Weights of a small GPT-style language model, trained from scratch on English Wikipedia: width 192.
MLP neurons of a small language model. Each row is named by its layer, matrix (gate and up: input weights) and neuron, and shows model dimensions 0-191. Each number is 128 + 24 x the weight over its row's rms, rounded and kept within 0 to 255. Numbers have three digits each. A neuron's up and down rows have the sign that makes its largest values positive.
After each neuron's rows, "fires on" lists the tokens most often at its 100 highest values on Wikipedia text that the model never trained on.

L3.gate194:079118103136145118180144148125086190141089140138108133105143122090150130142134180139122162138148134087104137166183135071147172144105096121107120128118097128102148140158093116127104130139110143156191109136114151103136146158156134121128121106151122126142133145116137109110130139124129132145128118121117131124120105126130134120082095118111169114079144113128118147118163150153105122112107140115156092143116124182130134116113096110103183160125157124107111155154093148162122130133108083141118158088105145085121143107099112112156083114104138117121139170165105113121076107141114092167
L3.up194:162123099161095129152152172116163138127125132136101129162180135128114154113133168135137135121210164115085115135161160126148120123147089144073143135143132107108166094194103120140110166126128116141111158100139149131147121159152121123127114123156159160166183146139122119161146109110134127124131117112152136122153123121157118134180150094114130147093140141137130109140152101149113158096125123140142102138149171150124109114122150133122141195108148103153159126110092126119099109123136148182115099084112114115084100101132111099115175148074120115114114139121105150158129113146128107126
fires on: " comm", " Gl", " Comm", " trans", " Loc", "ordin"

L6.gate451:143123137122103142141155107134133152138114100137112128163114125139130166145141156129124145159148131095094153121133117081159145117142121140191100120163116125131127159126119140105120100110138120132126096144126097120131141161146128085138138136140129103129101095167085114134083127120149108201154137127130109116135098156132097133102071133142140075115109076083135133149125105128154106086138155112144147118151168178192114142149163143159148151124103142100111083115174113127077107126144118097120154147150101144163131152133180155141116121138149145101104131128170116155158130120188128135
L6.up451:153097142167119109131167164136145133159070145100090104141133105127127147134045143071113170094162092117121135108113122109112133111155160154136094108106117136101152113122123130118114103145098111127136119116141110103092104117140117166141144164136100121157107106145090085115117097136132106108152135132144159125127151128139126105147166155135139134188095101127146155137123111130115104173078124169107086151123136172147095115118134083125132167112122100149128144130132157117147156147109104134114109129120134119069088147100139184152132126136081169114140127134099157102123113122117135114
fires on: "ot", "et", "oll", "art", "oin"

L3.gate424:143119107150098135112098144127144082154168138102125094119134150123126099162138127159119107109150165125142148089122164143093158086163122090124122123139143101127143146133178092186146121135087098144134128174108148126136141098171109142152117129159118124135148173134128150121079108128169169109155117107115082152135131138120155141115081150124134151139116103164178113108140114140108119134136105128133134144163139151146108135125128189112089185112105130167143151097088090116104128150156122110107105143152126169114081163102127159129150147113141084105142131114101107150157103120116101137
L3.up424:144126108151098169131127152118112153140134096140150131106141129132133081100114139155094138128189150122151113142129073069108177099138148121161070120148148092131112183144133125142091089142096117139123158127136135132139137105160103106083166132110114116147129119147119087132129077070131169128119117105135117174150155098161101140126150130143125178138114151144146157155129140126164159152133134104140152161108135131126173143144100124119135146084162092164103109113120146100119095168145142131134122154124144145131111141082170131116152101141123116124141117102109101152112125114099181114
fires on: " int", " ex", " ext", "int", "-", "ex"

L6.gate171:130106139090065150142109146108143137126121123176122101120139093120124120139129182131092125139066094119177124100100109124116214114125105115076138149133110128125101143096162121117112138135162137147105155121114125112136093142150098127100113138141129158154160160138160154102083104121145119123129148110128119117161146134161093115103103138122148090112147116088146148154150163150134098155119110113134133105115147107152123176190134148158102145052101160115133112151132134134120114116124117098140080140113146123111111142130102132106100128164159111103138135113156126133106128158091113095
L6.up171:115147114115118114147104142132123135141130128089162126136126102160087091154140119080132105111125151133103116103120105111144128098167118124110168122129142094123163142104107120106128135130120121066091118109141140118138138107142148131109103147155156147125139074124131088104057072117183153144131163129104171144140155131122095132145124156123113133106144139095118143115103134079109147167155129095118168177132103136115136107172139104124125118112171077104100119134156134117092091112184141100133126163106126142119160104138170135153115164102129101136143119121138085164119155181123151109
fires on: "st", "ew", "mer", "if", "ud", "w"

L3.gate35:172127140109126167166162129107113123130103108153102151078120134110136139149107122151134099108135104157109159123104121092104172143115087090108127142091144134177133113149061125133126110092090109154118083137081116123111089141113120109120067114174156124120145123117128153130114098117133131106103125123143162099107142111123126099122168119132123126163104099095124170123153110144104131127098166105115081175105125136137115154170162127157114115165130136103153126160161146128081092154149115144126128137121107143133117103165121165149096073120146173142173114144112116101115143127145143124
L3.up35:131080131139133168171092151147105136110150171107126145095145113130136121159131142174100125159095148172123152124128152159088154126125107080102161150128101127146113127189096151159127135115099135135126117126104119099105171141124079073116114103148117080136157131148132107102108103153131116103121121143129129101079111122161139100125142128111095153200107103110127135145134118156131113174117170132114092147127113102132108164126147113175133134132114150107096087158155155097094095125166136134153155125137153104151127105096134137118116134092148145118169100166152145138156127145122148119
fires on: "19", " Europe", " Afric", " Indian", "18"

L3.gate503:134128110129141116113147127111129107158130107118141131134082135154137139152084144132117105160158144129105114125145125149156094194138162157150100159123134121126154162141166170141173131109095131124123101121099103124091119142147119125115148145127094095149143109185142140127149120107111146177153136117117166135149115138112172109164160189120119155178104135164103126136120098119084070120173132142143119174115110123098157114101147130101119123105111157117064130131075130160128133082107153095091129146127145127155121142089125103098074128121143115116116110125140099091131151114135130160
L3.up503:126115081127145118127128089115085124133124107108099084157149100126150122119119119165098134142127135159135076114114186109130150147128128142127109171154127157085114127092090146166111123120144163147097104148161146125128110126140079121121159113160137131138161134136120132144134120172131125113151117114145082124118117102133154096132106098148113147160134130139123142129102125145144131125150171124135122165160126134119162142105153117127075155122116169142131074133145160126143109102073159151169168152173100121132134079144135114136075121094144137103102188116128136134102152178185155117
fires on: " Can", " Lou", " Phil", " Pat", " Cal", " US"

L4.gate63:103116156132093124108134128123121126134124128116093107121115121154122126148144144137164142108136134117158184063099112115153166124084106145173170082129110171106096131128085131114111095127086137140127111096114092148127134186157131134081121142129144163136115129126127094134143088104184111120126115144141104126120141153132170112126132107127143113156119148139102136102131164152161125149094163082175122154115099165117120131159123119146171140137158096120118099083083115143156130113120113151124105124142104118110151152110103095142101181128143161119150131175148154139123122140151082079
L4.up63:122130096136146128143130144108154164076082116116135107135122089140102143084132109149141133125146087123175140132074136138128095149127162128155081106122127124136162112115078098135129130145107118142125158150095140122110101125170174154126186107145106124124113123130119119195175160107070106173104134119144095136119106164165111132123137074131116151121137137124133136147102122147104109096125142184119130139112156138128139125114119126104115166130093132159156116142156148125147067110081086109138089126119114127099146127120149147103128114142083123125132145162108145128109155089106160161
fires on: " and", " to", " or", " "

L4.gate502:131097089131132077174114130107116090110200148093123137142128109098148118149102133128156083152131145118113105094144135108122158156101139097098136133118142130149142113138126165113147163122139092178100151131098107107116144096111093138158128115119097147099117093087110138078113092084129123146115150143123122135162128112129156106155112130131163171118140133115158159122126137159128103166142138112123100139136153115151157126113146116124143100095121125125084099117094100123147167129172139125172128128142093132111115097139121128151152125123076088139180105152083150161177073138129140137
L4.up502:169122126154114088174105096160085126152161147122099137090133157068126094145137135108122118141101165112103168138175142092128134141118130145084161112133134144136098138157089119176165156099127149138095175130123103146149176163079123132130098147155149114089105090121123158117151129132121115157096130125096152087124122135126120151190157137127125133125120126119135110145100157089118127167146138117101139135149115078114123156147169118158136124143156193143097114118120111097101096136154110114110170132160120123108135130143171110124164117122147116163126101132131118153156140117127132137
fires on: " there", " rel", " Europe", " Total", " Afric", "here"

L4.gate165:138162070140178157140131189111099154128133158153173123128121121115120158147092175121108132153141146163127096146188140104156108076112125105138129084137115162119148116119147102078133105153109131177126100161134131172148173162130102161113116116173126139124124095150096099132119100127115147168139125133104155138099103096142136121118139095130120110109141113087129144121112143106118094143132144115120175105167152114140136153122147146095115106120141094149127135131147122124115108123140151148149141153086088072114123164126154134116145120101092126105109083147123137131166091127096165143
L4.up165:147130093165170145132139152150114167135139160119154104146117124163136117172115150103094146180139118145109069138179161130133124098127157141160130086174129151138159116117134097091139098175136133143125121130129156163137183129134115152140101119160163143149098134134121096128090110116116102140121106131095140154095118098130133122149123115137115142127158125095144149130096122142117098140134155127066176098136153126107161171106128108076153110142138115155109112195146162109132132112137130144165141161089119081141156157111110143140158093081104139136131122116131127116151107106108155128
fires on: "===\n\n", " ===\n\n", "\n\n", " stand", " gu", " '"

L4.gate364:132140171127081122100116150145136102160093114156171115117120125099124110088118138096110144106125151116178166125119110112156110117115139094136108106151119132107089146108145101155095165141137081119116119163116104145110131132117125137125114111130110146154092138141177141080167103116098156131156125149133130124147143102133162163136127161156151159127116097162085110145155122119156158125138121143134107159149195101120149110134117153129140177127152115120123072075132170120116138132177118128098150119167148176108088113189100152091118129132155090123125140116155135103115131136112127083
L4.up364:139130119117117140136129143116131080151135107155180110096144144115121078138132135101118123135113136067136121106081094131160135074122135102174130132157127114154097110150089106139107142134167106167124105162143130143113132118100123099139168147105164126107123135176126090094130115170109103130118153143127098102154097076177140119115142106130135126152153142142131176144116143127126093096154141145134123145111140074109107083146175138124146141108113119120174136086089145116128130185117129110157155095157114117150090144148156127123153148154166106105095130104103134135080107132127145094
fires on: ")", ";"

L3.gate112:146152053136089131124097148159139164127158165097156139112125160110107092167126133116124097149157117127093140135164130123103122099139135154113170146139128100146123134155111151113095117165087083139149148136134136123170127117095129107126116117121126137106160136104107158192102105157123146129141088109102140098159146101092161108112141136163153129104118154128138129115152149138105147135155137112185144122179122140095087121129151184146122164120131100110093104069135121092146118145136131090099124170162134126111109135127127107132118147141125088110134090146108124075162120124138160128
L3.up112:166131150145111150085120114074135112113137147084109144154126149125153150159137125108134108152146105128141156100121118157133146153123126119127122120082154115124176131173123165126141130135148135153119107090161134143118158119111123124102132085124161114095097114116115121145090132097147136126099112085111116149080134142114126099110081131117084118116148101156125173148135101103173059145148128123179152094102146137103111108138136173109117155114113154105141075134123110115133182128093115147144146142133126137094155125139127119160116107115111083081155113145140155093122120130174063153
fires on: "ch"

L6.gate97:121129111092159127173144110112126134134072171131149099125161120139143110134128115149167130141105166144174088125156165141152112159165110107125112129121154113143120116149130137161131106131137109149162131145094127148156168102098094131149101091138128142109146122113104141121111147102126155114110135152156190107134131108130073109119175165134138129107132112166125111124105096123124155119135125093114093135129115103096174127144161130118130166147136076131061108067106132159107137110158174075141122139107147125191121110140110106136117121135084118116128116139127148110167130087116096154
L6.up97:107098137120099148108136110112097117134106148119124127105137104127123105124134141137154119157164168135131077149156143165154141152136146089133144134119125116102102094171175153117106149134119144116121165102103130140092119124172121100131122085127101144160086097138103123183152108072069114114120095137146139138112173125109093137108111119136127102108086097128131124142134119129098135145123114079116118129088151087149148109142155156125087153143159160109093146137105160126120106116123148093143196133106122137127146153152110126142086120141106081081137092132149153114172164144154131091
fires on: ",", " of", " in", "ric"

L3.gate451:108163089115111126116169114117176146096105114108132156162136127157120099176177093149134104194144133098149137153141137145166176167142107151116123124127167115113143138154120125123136169162095116133156143123146157142125115122122131085105130103109127113158093143096147132168150151133093145186132114148159144152148105101137120100131117102139165127137149148121147112132128151114146151148168142129113099143147171111127140131095165115071139153126142105120097135113111120123119192116123106118093157128098153132136134119098072099178114121102138091139169089124143123103144112112111165129
L3.up451:164156153108179185140119113087127143170155143103148158102130133108096122118122150111166130130080124125124140116126116090121118126109143161124137140103086094160103126151175144152102161148124116117054135107133124147145113109130108154117118089132175122173114096119137139128155126104125123169111107120158139150161102132149122144080119102147126124137128112151087140176089101117114156132090133129110123099133132140144112097140161120115150093089136098070130165158163178141104133105145141145125128142104155130095134106147154098165095137100122160146125134162097149114167153120110117117
fires on: " Mc", " join", " estab", " end", "overn", " election"

L3.gate1:154125117120135153142088102139060124120115138101150122111117122160140140116147117114092162158135123167191158064123103137112129112104081128158151117099146169099104099165195155156128127087099142170130148108114115124135120119165096120121106113171152093093148064124139111131093132068153160145122105138155116113148166135137129158108138137147133137134137148130137118112158104111122117136111136121091105123125121109121074102133110128135121155121135143162158120134112084172108139113127148158111125162154139139126142166105115128128101137173130072144127096150148112143148107141135147111
L3.up1:112138123160143149123153129144090155123099107144138119152104164094118104102115150150123129109121133140108102172127145098125112168149151103170103122115112150134116111127117096093111097165128147110178133124156092156093066122115100126089107089142144106149166127125099144140125142123150109158113106144107167139115173120137092131113068124120108138141186132125098115107148113115115133139098141118119100124114115161097109182101122146162153153143138146117156122124166125066107129136171096152110155166138113161129135081123160119151142137124087138151142100126072110126121109080125125174
fires on: "-", " im", " sim", " ext", " event", " int"

L4.gate1:126083111160151141203127164126142145108101123172179160095153134119138114124085106108132113148113108133147167113064128126144139155169131153102124140163155129134153126115130173121128176133116121122131153121109100129151123127171140133133141163148137177082134104127131125124087089134118145124164125148135141156095169136116127157115155155110136146109139133116173168137107098127130119146109145154147170099073158113126130097125128152141102104135116107148120111125108136171132073091148081119181087138121134102122177129120138117125114100117080114138122129096109131130084147111126137134
L4.up1:131120138168132167149155161057126160091087145129131093140126159053146130124130156153150127117082152142132147129095126153106157144147117145126117172138105137121125129116155078130115125149119142153145090138144151169135146116142105142117135124176127139143122135125193152086100151137105148134117162127148142120149143146156149136080144119094103134111119151121109157140087118109144147143146110141109082099098143105129117141143117115179154122090093142146134084115164094119102184085119146119145118147145114147133145128166163101133129123144137118151143120142116143083079111080112134112
fires on: "A", "ak", "up", " while", "ur"

L3.gate146:118121118126111120161101139110086169105089143149162085169143131145130134161119111087102118070152160112131143102129167097123178151140131132091112110100089132112086104129184130118097138139147130128141132083160148154163118172184120148120110117180126146098139137174126117144109143132119110167186117148144135140112120105166147130137144166118135098126160129147117108125167113165137124118154119143122124165149110138122157121131145164119149120104111101066102182136132135143118143130091094129099098140118182114123093095153128090117117161106128116156130122143132113136138113099125104127
L3.up146:120113104134138117168136162076104153117098148147096134137119097128104165128117155126125121067136124090087125122097147118148134097180117133082121156116123111096126106155102127069134133108150165140116107112151147103108115154153119143099140133119120081149106104164158111126131136142118073118162162161154147129091088115142102154162126127112119091100120113111145090107130176127088118153153139157163156116121129107121129052116070120083130139130110117139116169145125139135131120155112100137158125135154146125148098115178140102138102152116093129120104149119081111123144151137124098121
fires on: " comm", " trans", " Comm", "E", "rans", " col"

L4.gate323:107152124110165151148081137105181122141095122178092138148169134139107134142149120126140083142140126071097122088125085128117136096158144139137116117170130131149138162116112120109122095154113155149130126123156123151106114160058134207141119137128157103173184103146122121112121138131124129146146168088104115149148128109131126125177154133149123124121155123158102078121095138154129175083106134106129102166142102143150145143144088088115141131139116121111150126101130147168092119144132120097103150110145107126111144136152104126177120099105126136132096172119136147120115157144138141150
L4.up323:159126148114150129078122122160131117107076120161126130123133139134104151172132138166148180109096157104111122106166152092103161158147132142174174145115167151127140139153135157147165154123108125091177130109140099100167086105131126128114113150111121115151152148163138145121131138142129062136099127117153119168107097140127153124117115142121117101118142094145133104135169096103092124108117112137166150137145125101192130143130117130136152130145168149116139115150119095147172134145151121180136119128168126124108157148119161142170145098105153178159131130147125106137089147101155104170
fires on: "==\n", " is", "===\n", " ===\n", " was"

L4.gate218:112138143136125112109092128134165163102163093077140169122131146127114133168112160121112118145172104146129156131127099145160091129171128123121149134115133106136099123145142133125176092123119134161109143156084100105134143112151127144120096120131107117155158120141162127088131099135158098152108161122140155131134138134172132132165101126151103139115078152181080133176152144142123119145099089097144162188106103087113140132135144102106095117114151125128113158161139113131161112137133168115162088120122110101123136091161174178105089139140111134147120133105083134087162108113118152127
L4.up218:119100111109121111147128145120144141105121073160119165131125154093066178106125119118119145160116133163135158149111148144112139094106139150120114145137166107128139132097094150144100189135132136115105122146129105122103157096115153075095103138137121127124094075132132135095115111138126085136143154162162184101105167134110171147175128117117105114084114117083127146112144146158148152115160113144153160141103108109127126106119124158147120134134125122139139143110169146096166152143147157116115178133158161090136122168135123139086156138128109100134148106144149156131105149134098129058
fires on: " ann", " prot", " well", " se", "ti", " along"

L3.gate169:159134130152189118134085151114086148111167127134131142158167128121129130141138136159094112142138126148125171136136143130165166135122146124124132151107126146109123172132090136104142082104175090113137143134126148084136160153144126088125110125122156169097142153113163145146131104104108099158158113114113152103064107139128099137151123102179152117072152189121105167106118130152090151142125125151144121136096092117136097147155170124179104129099111125128133177087140162137132142132118147114111114135127111151131133139159164097165126141121083133076153101107132125135136115149134154136
L3.up169:100125142174098103120124122111118142159150127112111140111139158128100166112105160138117104159133167125148099140160131146140131158141124115142091156119144105111058178136073156070112075149110141127117126142099154116116179116120135099131144147135162151089137129156122135112097121123129118149144108178083148142112128173099131090167113154150103127120176142136097121139090158093087135129108135081129156117116096129122131117095181178126169131126088131130151161135111143126109119133134122137135107177118120144138104116140133125121113145136143170076122131098124092088132140161114150127
fires on: " Gu", "uss", " gu", " Russ", " X"

L3.gate102:110148114096123113142149172099128103127124105163168152128157044108134107137116118103122100105123073099136116115133150143104139125154106101118121174120149101107142114167137108127134135113182160136088133162137118074142112187140125159139113123148086145111140154114153142115132127186163113123155167071086138146097109109144121079109122111112102160140112125164132133136119188141116096150133134119150129132129108133111143138145140154106131104137114148166127123140111130131164104159118148137167150120170157086116142103143159136112103131083087094155122137136136121123080109128130117137
L3.up102:105119114113084100176120131135128104109130124115156090141108118132105078121164114145118105112116124121144121138106135122127123092201155106106133127173129116095096100092147135129111124133121136143090138138154113066163115126131170122155098113116129146087139155102123126102119152112138133094131153136115133146091117130207127109126093147106175109147113142135148087093116180170098110141160101120123107078135107105139121120162131100089086129120152159144166084150114132081105136174146135108129112117126100102131125121142145155172105121116104114130161110113091109115139101132147117159
fires on: " con", "ud", ":", "if"

L6.gate375:134159134088162136126144161134095151136107118126115090132126119142144142173160129123142139119067157157105157121068147121127134162173173132188110126081119131149129157115099081164092149095108096140145125104156127186136131139153117110160141136139146123128117124112143111168145104107145125180155101114117131160113113126146113138133120157156150142102110131111159144146154154187151102165130111154130122153099111146103100114098097143118189171186128108145136102119128101143100104138114122088120077149128128135104146124159137127149131123151136154111122116121113126109143143137117088085
L6.up375:121133136117114124140144124132145097146163146099156139143152148117099154076097124120134114124124156134148107138126091143139111141101126112163119099047138144138127149077075106125097065129108120112135122148116119160148090141136131135130149143094094128101094125107131173139110104129145123109083068176138075130133112139168109114136154128161127147093163138128136154094151140133127096089137101110134126158152133165138142117129096088079155139164109096111182160128154134178099121138100135118118113148104113162144132151127136112121119145138127141087144110156114106151085135123166097126
fires on: " to", " and", "–", " or", " of", " |"

L3.gate439:124114132103144136141106143104116136076167162124152143126104094095145149099144130133096142100140129143152115102148116183068128119135094112146175147165103160151117113174101130123142112133145151149105152130122098131156159142120140119170124159111144138169143134188146104119100129110173117154123147130081118147112145107144124111158135134163126145151126102109145140162103137138128126120150173149125128130147120089096126170097116096188158140147138115151106145138141114149156126118130146140139128103146107136121187152168129150166110084102124114105130109103080159099114122124132205104
L3.up439:147126133143134131129132140132139115191084086120149097139084177163148173131123157121149128169124113124137150149145086084175122125127153148119121133120123106130082122058151083097136157164102147145115120162101145188117144133116104137127124117142142171112170123092107130125121098125126125137171132148148183108123108154115082142141146142107119119100127122104109156100141122169137147116082140125135126120107157166137139108103143149150152137111124093133144149142101120135082105160114091100107105134114134076169097112113149106092151132158139106126151124092163117142154116117105095122
fires on: " Gu", " gu", " Bl"

L4.gate118:123112093140103122097143140122136142088077140105078130176184113121135129128116150123150151141154098132119075107122145103131111101111114147138116136122134125136120162112111133169130115147103136114130117113116147106104108115113134147149128137117187115118120103133122086102127131095076146111151169151139148173125119099149109152135090146159102128131133136157156166154113162133164101202113140134150120109114178097171162129131134113129126130098138134160096132149125118144127097129181144172128133161110082094179165132096115095136110112136159113166120147096123135152138082081136148151
L4.up118:093116180108109186193117106127098132145120167096109115147117154130106150139137082130168119125145107113137123128090147114148111148116121111121128168130128097144166116178132122160128103100113104132120151119129128105133129138126141119130167093120114116107106144162118122103123153152097112164100155078132147089133168130132120113161153111119090151102122136133148185108140108091122125131068103150149135065122115126139150157091100112102148113150096099099127097151132106175173108094139131107153147160139132147147114150157132097100093112114107139124157142101109192138128121124109120106
fires on: " as", " was", " were", " is", "D", "56"

L3.gate32:133150116133139118124156138099119138135097132145127155104132154113125128106139126127168143105121144141127112104169167105085092163109113085161172112143134141145164124119105094137151147121114148146137127095128131130094143134090151118111110168121097139149117115136134105137127138121137141132170105120118189107089129116086093134179129110116135121096070154150158100124151104110113111189124167088119127129157111109113139173106162142127167119118098155098094171125183123147154108154108127112106177080095165114118154100144113113132111095119098136125148124126084170128152138096097099098
L3.up32:131163136110152176126104156143137142128127139131117147153133122146121108163137123129124165071140121167142089121110100121127166140117134157142135105164165161136104128122165185099147103123101128196172108153116104134093109137153128153123119173107117145159120121134155103102128105067143155134125103097170150127119161138121117136148134135106101127120122087118179172101124138155117136118160125138097143100147118090114117148160139145123128169126131118199147096141089118089091111104086147135115164178130116129115146161131112122142118113154168111112111111096134105125143133108128183145
fires on: "\n\n", " gu", "E", "L"

L4.gate178:169125125178159119161166131137131106108153130171137199152088138121111078111165111082123133139118105195151127155154147132143149150095127111146128156105076172137142149120111117093139123128102124106123149080145142112129169158121120115147179114114119095097123137114111107158085137082135166109077163153140118134081098108130105121097117152129104109116133110125152123110149118103140161151127167150096135137101161144118167106138134104138111111115141102148132132105111149117095149160149165122145137145135131092128160105139116104137091131149128126112132118124129081106134116124156120071
L4.up178:123123146141111118171141176148183100149127134141142128116135108118162110191155118188099149137148122122123142104172117170091104123106133122100095159115134129133143133143126120125137152098154134148130164116156097154153118174126164131114188108103149137096106116147126113101130138137070153120123160116134135135088154123130125101129109108136107080144067122095142083129145168136118137073136112137129160140097138095140140120114134168078110161167138102131160138137089131133133111111148173166127128130161101113125169148143147130144136123155125124136162074137125131149098104162105140105
fires on: " ac", " disc", "isc", " Ac", " rec"

L6.gate358:087054125150114150101098108134166074106158138128129135085130105118106160148086154111125140158115131124118151135127155097143129129146110115079149124108148134087116142132102134122106080122126137149151128084165141136135117128165126112124114140112136101106125112096152161138089133091090118131148155106145140174199147090127138142137121108143128133121188122110131156082077131139149100145116093116156127136145120106123144135120161146155137141100119102121167160151122148119174135052090145104128132138132134142077149142150124111074147108133126128154122123150109101112115148138090126130
L6.up358:109111085114096108141093114117140135141129159090103173113123140128101112118092137115088146131092146163118130161114136085091135146133082157115150131127153118133076139139098166166139166090122111139134107108118157115109118133090115132096158092158089157106161134111158141152094142111116109085130109128176169141138165126142105124163106106083140107148135117097094104134111134151117141138131152118144107125110166131096122173154157160137171132103132121137132157141142113066157112111156118137156151151103137143132132108124129111093189127135123104162140099161140175123132142137069133125
fires on: "E", "iv", "oc", "epend", "icip", "is"

L3.gate493:141109083087136141133169113098152098129132134165127132056146116105105140093066111134113082167162157154065163093123125166086097092114117116122139120109112174143133172134164113142103161108138132147068132118129137098089114126130100125106132135145114104124117162141129175136117150128129155100106124142141151161125107125114154121153178121130139101120137122120119100133162118157152124079118120128092128152102125098122139111100098112092154144171130101164167129125111118129106115136138111145165134142105118138126136154135092151160097108165151131126120131110118124123149139120134098063
L3.up493:126100100120101140139123129103169036117170094155101112100154090118087110127114144109109118136152116157111127070114118157087095123117119143122144137089091197131172112144164130152087154141121119153092143114144124094119124087148105118115117129159114075103093159128132134109114113144154141131157112131100155142130142141127127139140160131123115132132133122148151150103175119159125130075129131126089170150093128106129108120122119122127138142136107105159150109136121103136131123125132150120145127164098121124098134159137116147152136086201151141104130112113076137130172105139143124081
fires on: "ore", "ide"

L3.gate289:170119150093139133150105116136144155097122129158138127131144127143122152141141101127147124129158116085108131140171133143165112170095121140172168098144121133160070131111131143124102150140121143100121100124132178131144148138115136105119133136133127148124147141137124077192107110091120181143191131135081131116129110128142074107115097126147124094096103144159098099090117104130134164124094139151114138170173149135172128140134112118107138132114097159168125112127128149143103135133136159108143168135137099133170148145080114111114165122129129131122094128077116088167123095080094154100
L3.up289:195111115107141115129125115136096156115090151161138146144094103125072123127098124151146121095145122104087177124151139144147129146110139159144125137149159156089107138073099149101108143114131147123123137125144143119140111133129143143117120153114127176122096156129158114156123105082097135119145160100090128085091130124169129105157115110097107076124096168160127107113139132141137168113082148138187158144168132122156170110151115123108130095111155159171079122118159131125121130088111164142146104137143123111134140129106139126126127138135135185094095147102121117150098076101121130121
fires on: "===\n", " ==\n", " ===\n", "==\n", " sub"

L6.gate108:168159140140145122119123101147118131109097124135125103171147106128089117114169104154125142084165075124117143097125118105128110144137120130167156135120115138134086087117153132155140133129081133128122162097135123133116148104106167172143138113129140155122111168120123157121123122128155146077125109166107163154131147187170114085080146144087126167139093128118121145118130139151110132139144111142084122124141115099128105109152150091157124126124123113118121146073125158138116133153122136176168080141121099126181085116146161132109095112145137146084120070137191120118114097107126133114
L6.up108:164135081145153102092159127170139171168193111164127133105085127115166116127107130130142110156131136172176114129096100158102123118131177086119114111108141128115101131126114089138128117116131095113064142128107127125099100082114128100126115124194162148150139089147095133120087142154133112140135127125106131164139118116106133114122120087137121135150128112130133117091092151144131125130123140145071135140124111124111171123147178138115126142131112163124099093125116114130146156138167124142093085144169116124136115162142111120142133115102077125103106087096140137143088104108080135115
fires on: "el", "all", "il", "ak", "ett"

L4.gate327:118182154102179131142109116149106156143150133115122126126121088165126138108129164111143135101164164109146116129193141130140078131150110126156109092157112130165125135140112143109132163167152157169121148151117102143124148130106080094154139124136138135165154151112135127135143115092134153133106111150113157128121135116141094111119141146116130080125184140165089181161096133144167151121144157121119135070180162138141125172096145101124187161136117164150088110112165133136114113110148112143140140135106121127118189146131131116138132123121158150106149136122096095110118124123165159145
L4.up327:135146076124149117141094116113154143124120141120071135135128083094114146136104115139154165128137151145183100154161153148101119156177132105179101110122164156149163140098099119146158108136114145160091109112120063087144136169130113153095089157138138117119148111135141157139131169086112119137144087130131166128098107105129122150159150105113135119157096093117150149121095101152137115126122138098150130093172149122155128134139130134124168149102177143081125112148129141140114129149140151147122151117123094091093142159144094160129080156130108114070124150118112101139111110134130120137
fires on: "===\n\n", "==\n\n", " ===\n\n", " ==\n\n", " gu", "\n\n"

L4.gate440:113155124097136087087135098098121107120139116165138120145090171085134157131131142089163121129161136089129150140133127162099149108092103128094104122119192069123121145113111135161111146169139114122137094114166131142090138133102147123153106152133107133112148135179110169089106110115123130109171128134107149135108166150117105183125156120148155146138147131105133125165153151140094147113143120098150107161105135123173121130130134100126150123161112139155138142153108104186122172138155125127110092157078179160136138127134142142124135102139105118117108159160163117129102150140122160080
L4.up440:091180123127160112063128134127098135144145102147116140109113115104117133123188123145142136116138120065109156137150128154091141106123101151138131111160122122118126105112104108126143166147144122123111132113134143163123147115129108060152119127117130096109139170164126158099133073140095139092120141153122156083096169136108116165144145139111138125141101142150131152185168093142161147100115141140147127163127136193128137169150141120126162107124136108109069134170151118152086133088160106134099104136129122117112126135122146109129114137120116144122126098119182156124144152190109115136
fires on: "ah", "ber", "ount", " count", "ember", "iet"

L3.gate141:139114142121158125114164108144145049112128122109111098167122125107136183148134138121145147148103114098079069120118149122135162140097153143157150131145129097142119100173119164125107122140098128132101158126136130146092106080117116117163120127174100140071116130118105145148107147073143161129153108123184112118145121165125084151108093097133123132126176131132151152116136134138127108167125130127105148137092134118105154141125150155135100158118105095162106160099146152127110101109142144078112099162168146096113156125146160158100124112126121119097096154115121172154112127106139120150
L3.up141:117134119129138137135140169129174131117149150118130124157167165112144147164111127146122092166118141145100152128113124143140107107112128126130116152185168087147073137158108101101127146137093124136138164143126141115148109112145163180113124141094171168124095145128149133138138151054102151116095145128146081096132103129125146153132133122131132142092139123116132151130095115106122118127120154133123151130109124106155148087102199111118129127128135106144129119085151111138136093075105136149147109123188124131161203136158166117114128176116140132110081145135110166150125149117166102113
fires on: "ik", " De", "te"